config.toml
n_layer = 9
d_model = 768
n_head = 12
n_kv_head = 12
head_dim = 64
d_mlp = 3072
vocab_size = 9993
activation = "gelu"
norm = "layernorm"
norm_place = "pre"
norm_eps = 1e-06
positions = "learned"
qk_norm = true
attn_scale = 0.125
bias = "none"
tie_embeddings = true
parallel_block = false
extras = ["capped logits"]
init = "normal"
init_std_qkv = 0.0197
init_std_o = 0.00464
init_std_up = 0.0197
init_std_down = 0.00464
optimizer = "muon_variant"
lr = 0.018
lr_mult_o = 2.0
beta1 = 0.95
lr_head = 0.0085
grad_clip = 2.0
warmup_steps = 70
schedule = "wsd"
decay_fraction = 0.307
decay_shape = "pow"
final_lr_fraction = 0.02
batch_tokens = 131072
seq_len = 2048
doc_mask = true
train_tokens = 774200000
steps = 5907
dataset = "wikipedia_en"
MLP neurons of a small language model. Each row is named by its layer, matrix (up: input weights) and neuron, and shows model dimensions 512-575. Each number is 200 + 20 x the weight over its row's rms, rounded and kept within 0 to 999.
After each neuron's rows, "fires after" lists the tokens most often just before its 100 highest values on Wikipedia text that the model never trained on.

L3.up401,173,213,208,210,186,210,214,258,172,162,217,189,219,203,198,197,131,198,206,186,178,212,176,198,193,179,178,228,196,195,192,245,196,216,208,212,193,194,252,177,162,162,214,215,210,204,218,153,225,226,184,211,228,200,212,188,199,216,199,194,196,181,214,216
fires after: " \"", " (", "u", ",", "."

L3.up991,205,213,163,196,180,202,234,219,221,192,189,241,205,183,198,197,170,213,151,203,197,237,177,150,184,196,213,174,182,186,281,207,187,192,190,213,163,214,196,236,165,189,250,170,175,204,182,203,224,204,224,205,203,183,174,207,201,197,218,180,197,142,198,202
fires after: "0", "7", "9", "3", "6"

L3.up384,196,200,193,207,198,215,193,235,197,214,222,228,231,244,205,174,197,185,184,191,209,174,175,179,179,209,211,223,225,196,181,195,216,129,179,198,181,219,180,206,212,213,204,220,194,207,219,202,169,212,218,182,197,167,209,184,197,181,226,201,232,202,216,201
fires after: ",", "0"

L3.up676,187,175,203,182,199,189,213,168,202,196,212,198,185,160,178,194,209,205,238,221,218,179,195,181,211,192,245,208,184,187,210,202,178,228,218,240,213,192,207,202,169,203,221,208,190,214,193,179,223,191,196,200,174,237,213,167,192,203,221,199,207,198,227,192
fires after: ".\n\n", " |\n\n", "\n\n"

L3.up175,206,210,177,215,204,210,173,190,213,214,185,175,255,188,214,155,217,178,203,195,205,208,165,177,192,208,204,212,212,210,210,231,176,196,224,148,210,184,187,182,195,233,199,180,222,224,195,197,253,182,195,210,207,151,250,242,205,198,196,263,222,217,205,187
fires after: " the", ".", " The", "'s", "The"

L3.up631,200,146,172,181,209,209,210,195,205,176,185,201,207,172,203,156,197,192,210,184,167,176,190,211,202,203,236,206,195,160,220,240,221,212,209,175,194,187,198,207,183,237,208,175,189,207,205,230,196,197,193,186,216,193,191,188,210,215,199,205,211,221,228,230
fires after: " ", " |", "==", "==="

L3.up57,231,203,178,191,183,201,185,185,190,207,207,200,178,215,148,179,185,182,182,195,201,212,202,174,187,192,217,204,210,224,209,164,209,207,199,200,201,191,209,209,195,189,190,208,192,209,236,205,212,175,172,163,218,203,210,166,236,221,217,217,191,191,199,223
fires after: "1", "0", "9", "7", "8"

L3.up2664,163,203,174,206,244,217,181,221,187,189,231,198,168,193,229,218,206,199,152,198,190,217,224,171,228,202,199,177,191,218,207,226,190,222,228,194,174,228,220,205,178,173,192,193,161,235,203,184,197,210,180,191,164,224,185,177,192,212,165,196,206,162,172,218
fires after: " the", " was", " is", " were", " a"

L3.up2433,178,169,167,210,185,213,182,215,227,178,188,198,178,207,199,188,224,183,203,223,205,242,209,213,187,196,246,206,212,219,191,205,209,189,219,202,212,166,235,215,137,198,179,195,232,217,229,208,197,176,221,195,198,231,192,186,212,192,207,214,189,204,198,189
fires after: " the", " The", "The"

L3.up2627,172,213,220,223,208,202,169,193,191,202,228,225,215,210,215,205,211,228,208,179,181,195,192,155,204,184,189,216,226,205,166,205,186,201,191,183,178,188,202,210,207,193,198,243,184,214,174,197,220,159,201,193,200,212,184,191,204,173,209,181,218,222,184,159
fires after: " was", " |", " (", " were", " been"

L3.up523,211,179,195,214,197,255,211,212,227,177,186,183,238,186,156,203,188,169,195,201,213,195,199,183,229,182,187,194,208,203,193,183,249,178,175,173,202,186,197,220,231,213,188,190,207,191,195,191,174,180,175,195,205,197,188,192,178,202,208,186,201,183,226,209
fires after: " |", ",", " –", "1"

L3.up1580,191,215,185,213,190,186,202,192,202,189,205,161,215,194,195,197,151,192,194,167,195,179,203,191,209,226,203,211,194,190,188,203,196,189,182,210,167,188,181,190,217,217,220,193,202,209,189,209,221,217,178,151,213,203,208,187,239,231,220,206,188,198,188,198
fires after: ".", " In", ".\n\n", " The"

L3.up1788,226,175,180,201,187,203,185,195,214,211,195,200,180,241,198,209,164,211,170,203,232,198,207,193,219,168,199,207,190,182,194,206,234,202,195,205,187,166,186,143,204,203,222,187,231,162,176,183,196,210,195,205,157,237,199,212,225,164,189,254,184,206,174,208
fires after: " |", ".", "-", " ", " ("

L3.up567,213,202,179,204,248,209,197,238,216,198,219,216,189,199,206,168,189,206,184,218,199,187,226,217,197,210,227,191,152,226,203,210,196,210,255,204,197,239,183,204,232,206,168,243,218,200,216,197,168,197,203,207,207,196,197,217,196,196,206,199,179,176,208,202
fires after: " ", "1", "\n", " |", "5", "|"

L3.up1551,211,236,195,197,227,215,192,203,170,184,201,193,192,233,181,188,181,190,163,213,198,184,159,212,180,177,194,236,154,218,153,192,222,175,216,197,202,213,165,211,197,230,191,206,182,220,218,182,194,180,190,219,209,190,156,215,190,212,221,186,160,224,184,180
fires after: ".", "-", " |", "|", " -"

L3.up1552,207,216,212,153,156,175,203,164,199,191,221,181,206,207,234,203,176,224,195,189,187,206,190,182,221,210,175,215,219,199,221,182,207,207,192,194,209,175,212,201,197,197,202,197,209,238,216,186,189,196,172,205,205,190,207,224,193,218,196,220,231,204,174,242
fires after: " |", "-", ",", "ality"

L3.up1087,229,227,213,223,201,217,215,234,230,194,202,182,191,160,185,208,227,172,154,200,170,196,167,188,183,196,202,184,179,205,208,194,200,196,216,203,201,211,215,200,175,192,202,196,183,158,213,203,200,197,203,220,180,226,205,236,196,199,172,232,180,176,220,167
fires after: "0", "1", "6", "9", "7", "3"

L3.up851,179,171,228,252,158,181,196,177,193,222,223,209,193,217,202,210,176,166,179,178,228,203,203,211,182,193,187,199,200,179,174,211,202,204,185,176,200,176,182,185,227,194,214,221,195,239,194,203,194,249,192,200,207,180,245,222,184,186,199,195,238,214,215,237
fires after: ",", " and", " New"

L3.up2039,219,224,181,184,197,189,200,193,212,193,202,179,233,196,174,235,220,224,197,190,198,162,175,223,218,218,209,223,198,192,144,218,210,203,215,211,190,209,207,209,171,235,166,194,180,195,178,207,190,217,204,194,216,199,204,197,192,188,220,177,203,228,193,194
fires after: "\n", " |\n", "\n\n", ":\n", "The", "===\n"

L3.up990,214,201,179,184,212,202,225,180,226,223,191,203,199,202,171,245,240,225,191,159,185,185,176,212,236,182,197,211,194,198,202,187,161,172,204,206,203,194,199,199,194,187,246,199,236,214,212,217,252,222,207,205,199,238,228,203,208,186,208,231,218,207,172,150
fires after: ".", " |", " Location"

L3.up1174,177,142,236,223,186,189,202,161,205,185,249,214,185,227,207,162,253,173,196,219,195,199,199,202,212,189,204,205,198,213,206,209,206,204,228,203,177,237,210,165,211,203,205,189,188,173,202,179,183,218,232,198,223,221,157,180,206,179,224,234,201,205,207,209
fires after: "|", "\n", "-", " ", " Source", " Rating"

L3.up836,182,234,215,201,200,217,189,173,199,165,198,201,190,165,204,172,221,219,182,221,197,221,230,208,186,251,203,186,196,200,175,185,198,212,242,211,201,207,179,166,178,172,174,177,188,240,205,213,202,212,195,208,148,211,177,220,206,220,229,188,193,200,186,209
fires after: " the"

L3.up1470,208,151,193,179,214,228,206,181,218,208,210,203,212,171,228,177,238,187,228,184,206,213,190,200,190,201,205,197,177,189,173,217,205,197,187,210,198,193,189,175,212,194,208,183,205,209,195,197,177,198,210,192,195,209,218,187,204,217,191,169,206,222,193,220
fires after: " |", "-", "\n", " (", "|", " H"

L3.up662,233,217,211,214,195,196,191,177,185,196,205,189,178,201,175,170,202,192,211,193,215,193,212,219,206,196,183,193,200,190,202,210,186,181,238,175,203,188,203,209,204,195,208,202,197,217,186,224,202,189,239,212,167,185,213,201,197,192,183,245,212,187,188,214
fires after: ".", "%", "0", "5", ")"

L3.up1813,155,205,204,195,181,194,192,199,220,191,210,205,184,211,204,166,177,202,216,204,163,200,212,233,238,211,217,189,207,221,231,212,212,186,208,190,221,163,193,207,181,171,165,186,204,208,216,165,183,195,203,229,203,188,204,220,172,206,197,200,221,179,205,181
fires after: ",", " the", " and", " The", "The"

L3.up2694,163,164,181,216,137,203,212,215,209,227,252,167,180,186,201,171,194,176,196,214,196,222,206,214,196,199,221,194,216,220,222,194,190,198,206,217,181,217,184,190,189,193,182,216,177,219,207,190,198,201,236,195,201,182,197,177,142,190,207,205,150,229,174,229
fires after: "==", "-", "===", " the"

L3.up751,236,215,160,198,201,183,193,208,238,176,184,189,194,172,183,176,202,229,205,240,197,205,169,242,206,188,222,247,231,187,199,185,187,235,201,174,194,215,153,156,191,232,162,216,225,226,156,205,193,194,223,223,204,184,219,179,209,192,164,205,176,223,161,187
fires after: ".", " a", ").", " to"

L3.up159,186,211,200,173,195,184,207,189,170,185,200,192,200,213,243,164,201,190,207,246,223,232,208,214,219,216,196,218,200,242,187,213,202,185,224,180,184,222,191,204,194,234,178,221,185,208,193,196,218,223,194,195,184,170,170,214,194,203,175,232,190,197,181,193
fires after: " ", " |", " |\n", "Review", "|"

L3.up2443,207,191,199,194,195,219,230,214,193,225,212,185,206,197,197,201,215,200,193,206,187,170,193,171,160,232,163,158,209,198,187,226,202,188,191,211,201,216,178,173,222,201,262,175,221,184,190,195,136,212,196,161,200,185,190,229,203,172,191,169,236,204,196,197
fires after: ",", ".", "as", " Mar", " St"

L3.up573,194,235,252,223,182,180,213,187,160,211,212,181,223,197,213,208,203,221,233,192,191,200,190,192,178,223,169,215,217,177,180,212,193,202,175,219,193,208,226,177,199,204,200,230,208,192,218,182,200,212,214,167,199,206,203,202,176,188,186,197,207,232,225,183
fires after: " (", ".", ".\n\n", "Note"

L3.up320,202,209,214,179,187,182,162,189,194,210,242,196,172,185,208,166,200,237,221,198,213,210,219,206,191,197,231,214,160,175,165,221,205,166,203,198,206,200,198,191,193,213,214,188,211,189,210,219,180,207,204,192,212,207,262,163,161,219,201,187,185,214,214,177
fires after: ".\n\n", ").", "\n\n"

L3.up2249,197,209,191,180,192,193,211,203,186,167,212,205,190,221,203,200,201,207,231,224,183,197,208,199,219,189,205,208,205,221,217,228,213,199,191,203,208,176,182,178,195,185,245,207,167,215,228,192,223,176,202,227,209,192,200,203,197,191,171,205,200,176,216,244
fires after: "|", "-", "\n\n", "\n", ","

L3.up2885,159,214,214,195,180,198,214,193,172,225,202,199,195,193,213,147,203,232,190,182,190,235,175,187,222,185,241,214,191,187,193,208,216,201,219,198,177,167,166,189,208,187,232,197,190,176,197,223,181,215,207,198,207,154,182,175,191,189,195,198,191,179,191,198
fires after: " (", " is", ",", " was", "1"

L3.up1384,213,195,175,186,202,211,205,186,210,189,215,200,217,203,200,225,173,237,203,187,208,166,194,208,180,189,172,223,210,196,200,203,203,216,255,225,215,199,252,183,206,190,210,161,234,208,228,218,218,182,193,210,191,203,188,181,190,207,188,227,223,223,191,203
fires after: " |", "==", "===", " ", "(s"

L3.up670,181,191,197,204,205,232,231,200,197,193,203,199,217,189,217,194,170,198,194,179,187,216,154,205,197,187,211,195,199,202,245,197,196,206,206,190,215,218,171,164,170,209,224,162,185,221,190,169,225,198,185,212,181,234,202,189,165,191,156,170,224,231,170,186
fires after: " was", ",", " is", " the", " also"

L3.up1448,183,228,206,216,215,203,204,199,234,203,214,242,216,202,228,178,200,218,215,174,229,147,177,186,206,224,180,196,188,197,186,171,230,208,185,197,206,196,179,180,179,157,212,189,178,240,196,218,189,212,207,164,185,210,211,218,182,196,236,137,193,207,227,208
fires after: ","

L3.up1069,219,210,179,181,174,160,195,235,204,224,183,174,169,181,179,181,211,193,185,186,178,212,179,201,175,211,218,209,208,208,166,204,208,214,184,176,208,190,204,220,193,214,205,205,131,191,211,215,234,204,218,158,199,221,223,210,228,243,211,211,194,186,188,185
fires after: "1", "9", "0", "5", "2", "8"

L3.up2053,194,205,196,202,205,181,192,167,214,190,188,170,189,194,216,202,207,217,208,208,189,180,185,181,222,204,218,237,236,201,180,210,196,161,199,210,222,199,161,223,183,203,224,193,174,189,222,215,205,176,157,239,196,211,175,199,198,219,212,238,214,214,219,210
fires after: ".", " ", " The", " |", "7", "9"

L3.up2743,217,178,214,174,201,178,203,211,191,186,203,197,219,216,187,198,192,203,180,196,210,198,182,189,192,209,222,186,179,196,212,198,249,160,203,156,160,167,203,214,199,220,196,177,222,183,231,213,207,231,193,171,194,220,209,195,217,219,212,182,213,160,137,217
fires after: "0", "1", "9", "-", "8", "7"

L3.up1780,191,198,202,206,208,243,202,160,190,194,197,215,195,173,186,194,231,213,173,205,225,211,215,235,193,230,220,193,229,231,214,214,193,181,217,201,232,175,210,198,203,190,167,198,202,219,204,172,211,202,232,186,180,201,197,188,181,220,186,188,223,137,194,210
fires after: " the"

L3.up1708,192,221,165,246,167,212,179,201,207,210,222,195,172,207,207,142,210,158,196,194,204,146,175,189,225,209,187,197,216,221,201,193,196,168,197,170,178,193,165,208,205,236,217,199,196,175,200,190,181,203,185,188,192,211,188,186,198,185,197,183,213,195,221,193
fires after: ",", " and", " but"

L3.up1563,223,226,161,254,225,231,177,169,158,200,187,208,197,178,184,186,204,196,218,222,189,202,219,209,181,209,195,251,190,192,236,220,226,193,162,192,157,175,188,168,221,223,203,184,210,202,199,218,218,183,183,174,173,215,179,196,192,253,216,172,196,215,213,157
fires after: " the", " The"

L3.up2842,208,206,208,218,200,192,187,170,237,211,171,186,170,220,205,188,208,221,196,194,227,207,202,189,188,220,211,211,242,195,190,213,176,207,209,189,210,194,196,217,192,180,196,216,210,213,212,191,196,199,208,169,225,192,227,229,161,208,222,193,181,258,200,216
fires after: " and", ",", ";", " as"

L3.up409,219,147,219,201,210,172,197,219,229,203,207,233,162,208,197,161,226,189,201,224,174,214,225,168,233,162,188,223,192,178,188,221,203,192,171,244,208,196,221,197,222,176,242,177,226,205,184,160,215,209,176,180,140,228,197,214,205,227,190,209,199,195,180,196
fires after: "-", "|", "\n"

L3.up35,192,202,205,218,245,208,187,210,178,203,219,230,176,210,204,187,234,166,175,175,207,202,191,195,173,196,208,176,176,173,194,206,165,156,193,195,173,165,169,193,185,200,224,195,225,202,207,256,190,189,226,210,208,210,210,212,200,201,228,179,223,230,201,232
fires after: ","

L3.up3050,220,189,205,185,224,204,194,188,202,196,210,204,181,206,168,189,203,156,192,231,206,224,180,200,212,200,236,246,199,177,215,180,217,222,211,209,204,182,195,174,180,220,161,199,223,205,208,190,186,219,213,172,238,201,181,212,187,215,220,189,211,178,209,202
fires after: "-", " |", "===", "==", " —;"

L3.up1662,202,177,203,173,200,198,209,200,206,184,179,181,164,218,189,199,256,190,190,210,205,218,219,147,197,166,226,213,205,162,162,206,215,209,205,173,164,191,218,202,208,205,195,204,192,220,232,193,226,203,245,193,210,202,206,157,240,191,224,217,209,188,197,217
fires after: " the", " The"

L3.up1574,227,218,196,208,191,177,194,202,184,239,218,178,220,194,162,188,166,183,178,211,205,209,195,195,232,209,196,227,191,190,214,197,189,210,194,165,153,191,195,226,204,172,198,217,212,202,196,169,186,203,206,184,172,231,168,188,206,200,214,202,196,189,217,191
fires after: " in", " the", " of", " at", " to", " a"

L3.up2986,209,229,215,183,209,218,179,191,191,214,222,218,190,187,188,214,158,214,155,188,196,187,172,148,214,200,205,256,189,179,195,199,189,184,239,240,237,167,206,205,168,228,147,196,180,199,200,174,193,213,187,200,194,194,164,212,200,233,217,217,174,142,227,196
fires after: " ", "1", " (", "0", " =\n\n", "9"

L3.up1515,210,193,188,192,206,181,211,215,189,234,200,183,256,162,201,230,201,202,179,197,210,188,162,189,178,195,212,183,187,215,217,203,194,217,205,196,201,190,200,192,212,186,196,198,202,212,242,175,222,203,198,213,193,178,230,164,235,204,208,203,200,211,223,229
fires after: " the", " The", "The", "."

L3.up2963,227,208,181,183,250,218,204,207,180,217,200,178,186,189,205,197,202,222,195,207,205,187,210,160,171,198,210,193,168,188,246,213,248,179,175,216,227,195,202,196,200,215,212,238,170,205,209,195,185,219,185,211,207,219,220,229,202,207,224,184,187,189,179,214
fires after: "9", "1", "0", "7", " "

L3.up408,224,190,185,184,205,215,219,182,209,206,234,203,215,194,176,213,227,199,192,207,200,198,173,200,171,214,159,229,210,201,189,259,209,189,231,228,144,194,218,187,186,201,207,179,208,181,190,199,189,179,211,218,206,185,160,190,203,178,225,207,178,216,221,190
fires after: "\n", "===\n\n", "==\n\n", "\n\n", ".\n\n"

L3.up24,215,182,226,202,202,191,194,225,199,200,238,215,201,175,223,235,188,177,214,209,201,206,215,234,194,202,209,202,188,216,239,167,187,190,185,223,153,193,218,213,196,205,182,191,207,200,205,204,215,191,190,202,190,185,186,220,218,177,260,226,185,182,186,181
fires after: " |", ",", "-", " |\n"

L3.up78,237,175,214,208,193,192,180,204,220,187,194,198,206,208,188,209,199,176,209,225,172,166,243,191,223,204,149,180,187,230,195,158,182,174,178,207,165,184,241,184,212,205,200,217,183,160,178,207,249,224,173,191,175,237,234,211,205,215,218,225,183,236,195,182
fires after: " |", "-", "=", "|", " –"

L3.up1199,202,190,203,204,222,191,207,203,184,139,200,221,222,179,200,191,150,231,189,221,207,195,222,177,199,244,168,198,216,208,195,198,215,234,191,174,211,220,213,233,216,178,205,213,246,195,201,185,200,222,196,168,227,188,194,193,197,217,222,207,196,201,192,204
fires after: " (", " \"", " °", "("

L3.up2567,217,191,173,178,230,209,200,178,213,194,179,196,213,185,154,197,206,214,203,175,183,210,160,217,225,202,214,215,226,197,197,209,223,178,201,174,201,213,219,186,167,206,199,208,232,204,221,224,211,205,227,184,184,158,179,183,211,164,210,225,193,216,197,165
fires after: ".", "\n\n", ")."

L3.up1985,202,222,195,201,203,214,170,206,210,191,179,205,200,194,218,197,163,177,227,189,221,189,183,206,203,183,222,184,224,203,217,185,187,212,202,227,181,194,206,154,202,197,203,198,223,189,188,211,218,192,225,181,178,228,211,215,160,223,191,178,235,206,196,199
fires after: ",", " the", "ai"

L3.up2441,186,199,172,206,217,190,236,205,206,213,227,198,216,207,200,185,173,177,194,217,195,199,204,227,167,189,191,158,226,184,183,187,183,210,211,172,185,228,214,219,201,203,195,194,235,182,208,166,202,230,212,221,236,175,176,207,197,197,218,201,191,169,218,215
fires after: "1", "2", "3", "6"

L3.up1910,177,170,182,217,184,199,193,216,199,197,195,190,240,208,213,192,218,203,222,181,213,191,172,189,213,208,201,211,194,209,188,186,205,213,195,210,209,206,197,182,190,200,205,197,210,176,195,192,205,206,167,194,222,212,199,194,191,217,207,173,208,175,228,213
fires after: ","

L3.up289,206,206,184,230,204,183,193,217,210,219,228,222,244,178,192,215,181,173,175,214,179,174,201,202,219,191,172,199,202,209,229,198,212,203,195,201,198,196,187,152,192,233,193,203,199,214,229,235,229,224,217,196,200,173,234,216,217,196,172,241,182,182,207,202
fires after: " the", " The", "The", "'s"

L3.up3036,161,196,215,190,204,194,202,227,201,208,231,206,183,225,202,187,173,221,179,210,215,200,171,232,222,184,190,190,188,192,222,195,207,177,194,192,208,206,199,196,191,246,166,171,204,208,151,199,195,212,205,214,199,196,194,178,204,194,196,175,209,160,198,207
fires after: " ", " |"

L3.up2516,186,224,181,203,183,187,190,156,195,206,190,195,195,193,200,192,203,191,206,199,196,170,179,200,193,241,188,218,198,200,153,217,180,177,202,160,133,217,168,230,211,212,188,208,195,184,186,220,219,199,208,169,238,238,230,198,205,154,188,187,217,223,211,173
fires after: "\n", ")\n", " "

L3.up2273,189,222,206,200,173,221,218,188,172,183,195,229,202,212,204,201,170,179,226,198,185,199,166,208,198,194,186,205,217,226,204,226,181,174,201,207,175,185,192,215,175,165,189,141,188,235,189,227,179,225,208,181,191,183,196,182,177,202,187,233,160,224,201,198
fires after: ";", " —;", " |", "|", "3"

L3.up334,199,190,201,205,203,168,236,148,204,190,222,194,167,201,192,182,217,156,190,168,176,160,191,159,204,202,186,217,198,199,166,240,199,188,236,190,199,194,216,211,203,205,216,218,179,186,175,201,194,209,215,213,206,189,195,207,210,199,230,191,205,200,190,200
fires after: ".", "3", "0", "7", "5", "4"

L3.up869,185,210,224,215,229,192,219,239,167,202,226,216,229,211,226,198,222,207,218,190,182,203,219,181,170,232,224,194,157,178,189,202,210,207,205,208,199,190,175,194,159,237,219,174,185,212,207,236,166,188,209,223,225,190,187,177,188,170,209,189,233,202,186,183
fires after: ",", " the", " in", " of", " to"

L3.up2696,207,204,188,208,207,197,223,193,191,206,197,195,193,224,213,189,220,190,184,200,188,202,185,211,219,220,225,251,215,209,182,234,180,205,223,213,211,234,197,198,183,201,198,185,181,195,214,197,194,215,230,240,204,213,197,194,213,180,220,203,188,169,214,211
fires after: "0", "1", "3", "6", "8", "2"

L3.up116,212,206,200,229,152,208,190,236,201,182,206,203,204,207,191,208,187,155,222,227,186,228,225,193,219,221,200,190,165,158,213,216,196,197,168,158,183,202,178,210,177,174,211,202,206,213,185,232,195,200,219,195,210,219,206,162,213,205,210,192,202,200,215,182
fires after: " of", " in", ",", "aced", " from", "z"

L3.up714,191,185,212,254,230,163,188,201,203,192,210,173,205,191,179,185,212,212,206,231,196,205,198,197,210,189,165,155,209,224,190,157,207,193,158,193,213,205,209,211,187,202,193,234,252,177,200,205,201,213,201,218,226,162,182,217,186,225,238,232,201,198,198,209
fires after: "1", "0", "9", "3", "7", "6"

L3.up934,180,179,187,220,217,214,195,214,228,208,187,220,191,152,219,179,179,170,222,225,211,227,180,191,200,205,197,213,181,176,191,203,224,208,217,182,212,203,181,184,207,203,191,218,233,213,184,183,192,191,181,226,211,202,173,196,177,179,179,201,210,201,236,213
fires after: " ", " |", " —;", ";", " to"

L3.up1705,199,217,228,191,197,180,164,196,219,219,205,206,183,228,202,172,222,195,161,212,178,204,202,189,211,206,208,198,150,178,188,223,247,176,226,212,201,177,162,192,141,163,226,227,197,175,205,190,204,226,200,180,185,184,175,170,173,188,210,171,201,211,220,206
fires after: " |", ",", " (", " in", "|"

L3.up2081,210,215,168,197,177,204,179,202,216,189,214,213,162,203,187,183,204,229,231,221,192,172,179,238,175,182,180,199,209,210,164,201,197,225,203,185,206,219,191,185,190,169,201,186,198,212,178,208,236,168,167,168,208,238,163,176,185,187,178,207,187,205,168,191
fires after: " of", " the", ":", " was", " were"

L3.up2453,181,216,168,225,191,195,195,190,204,223,214,194,217,194,184,191,182,210,203,162,173,213,215,202,216,217,223,193,198,163,197,247,184,247,188,186,171,190,202,191,198,211,174,212,223,199,234,205,171,194,190,158,175,203,195,199,183,184,209,220,200,207,217,212
fires after: " the", "The"

L3.up1819,168,243,200,198,217,214,184,189,195,196,220,182,165,183,214,166,191,218,200,219,199,198,198,211,233,208,218,235,202,176,215,185,207,208,194,208,233,186,187,224,185,197,188,214,205,234,184,235,193,212,204,230,202,207,191,205,185,207,194,195,215,171,197,220
fires after: " ", "–", " |", "1"

L3.up835,211,242,187,198,218,190,182,195,202,206,192,189,160,166,213,203,210,169,191,222,179,205,206,211,238,178,183,196,203,162,221,238,214,227,165,200,184,194,191,200,209,189,202,194,195,155,201,204,215,193,194,217,191,177,180,201,195,219,199,228,221,194,241,220
fires after: " |", "-", "%", "|"

L3.up2006,203,200,194,197,189,205,181,196,198,181,206,190,165,200,191,205,206,175,211,211,211,175,195,176,233,221,208,177,165,196,190,186,193,218,202,232,232,169,206,182,234,209,223,232,169,190,188,228,213,201,240,178,164,253,173,170,166,185,191,224,141,179,209,234
fires after: " the", " a", " in", " on", " to"

L3.up1254,196,218,141,210,196,201,199,188,205,214,209,190,183,213,214,217,209,245,184,187,197,223,179,212,221,218,207,230,170,169,227,186,180,196,183,209,198,205,193,218,189,151,198,199,195,210,202,234,193,182,190,192,184,218,211,181,214,212,183,194,212,205,208,220
fires after: " the", " The"

L3.up2328,223,213,209,232,207,192,215,199,193,230,214,199,192,237,201,207,249,196,201,212,220,166,191,214,179,184,181,177,217,200,220,212,188,173,214,212,197,211,206,226,201,205,212,179,231,181,164,172,213,236,210,221,231,199,171,201,198,196,195,201,209,236,207,193
fires after: "\n", "==\n\n", "===\n\n", ".\n\n", "\n\n"

L3.up367,204,192,171,247,206,194,239,178,200,161,213,239,204,195,188,215,224,198,164,220,192,206,193,209,222,201,175,186,210,211,227,205,215,228,186,208,220,246,214,182,205,189,239,202,225,209,213,190,234,189,198,195,196,197,171,207,240,185,216,177,201,219,167,221
fires after: "0", "4", ".m", "3", "2", "8"

L3.up932,187,172,203,179,201,202,196,188,206,217,198,182,220,189,164,209,216,200,206,216,188,163,197,247,205,226,166,209,187,176,221,227,177,179,187,216,181,233,223,210,202,175,210,155,195,247,172,202,212,191,194,173,167,226,207,199,162,167,170,188,185,211,233,197
fires after: " |\n", "\n", "|---|---|---|---", "-", "\n\n", "|"

L3.up2923,211,191,198,220,213,207,185,231,218,224,176,198,183,168,195,170,181,191,250,203,209,198,199,185,251,190,194,207,197,173,197,234,211,187,244,189,169,188,218,199,190,211,159,236,182,181,203,189,211,192,223,205,215,215,239,223,156,185,224,162,204,229,221,149
fires after: "\n", ")\n", " in", " on", " from", " to"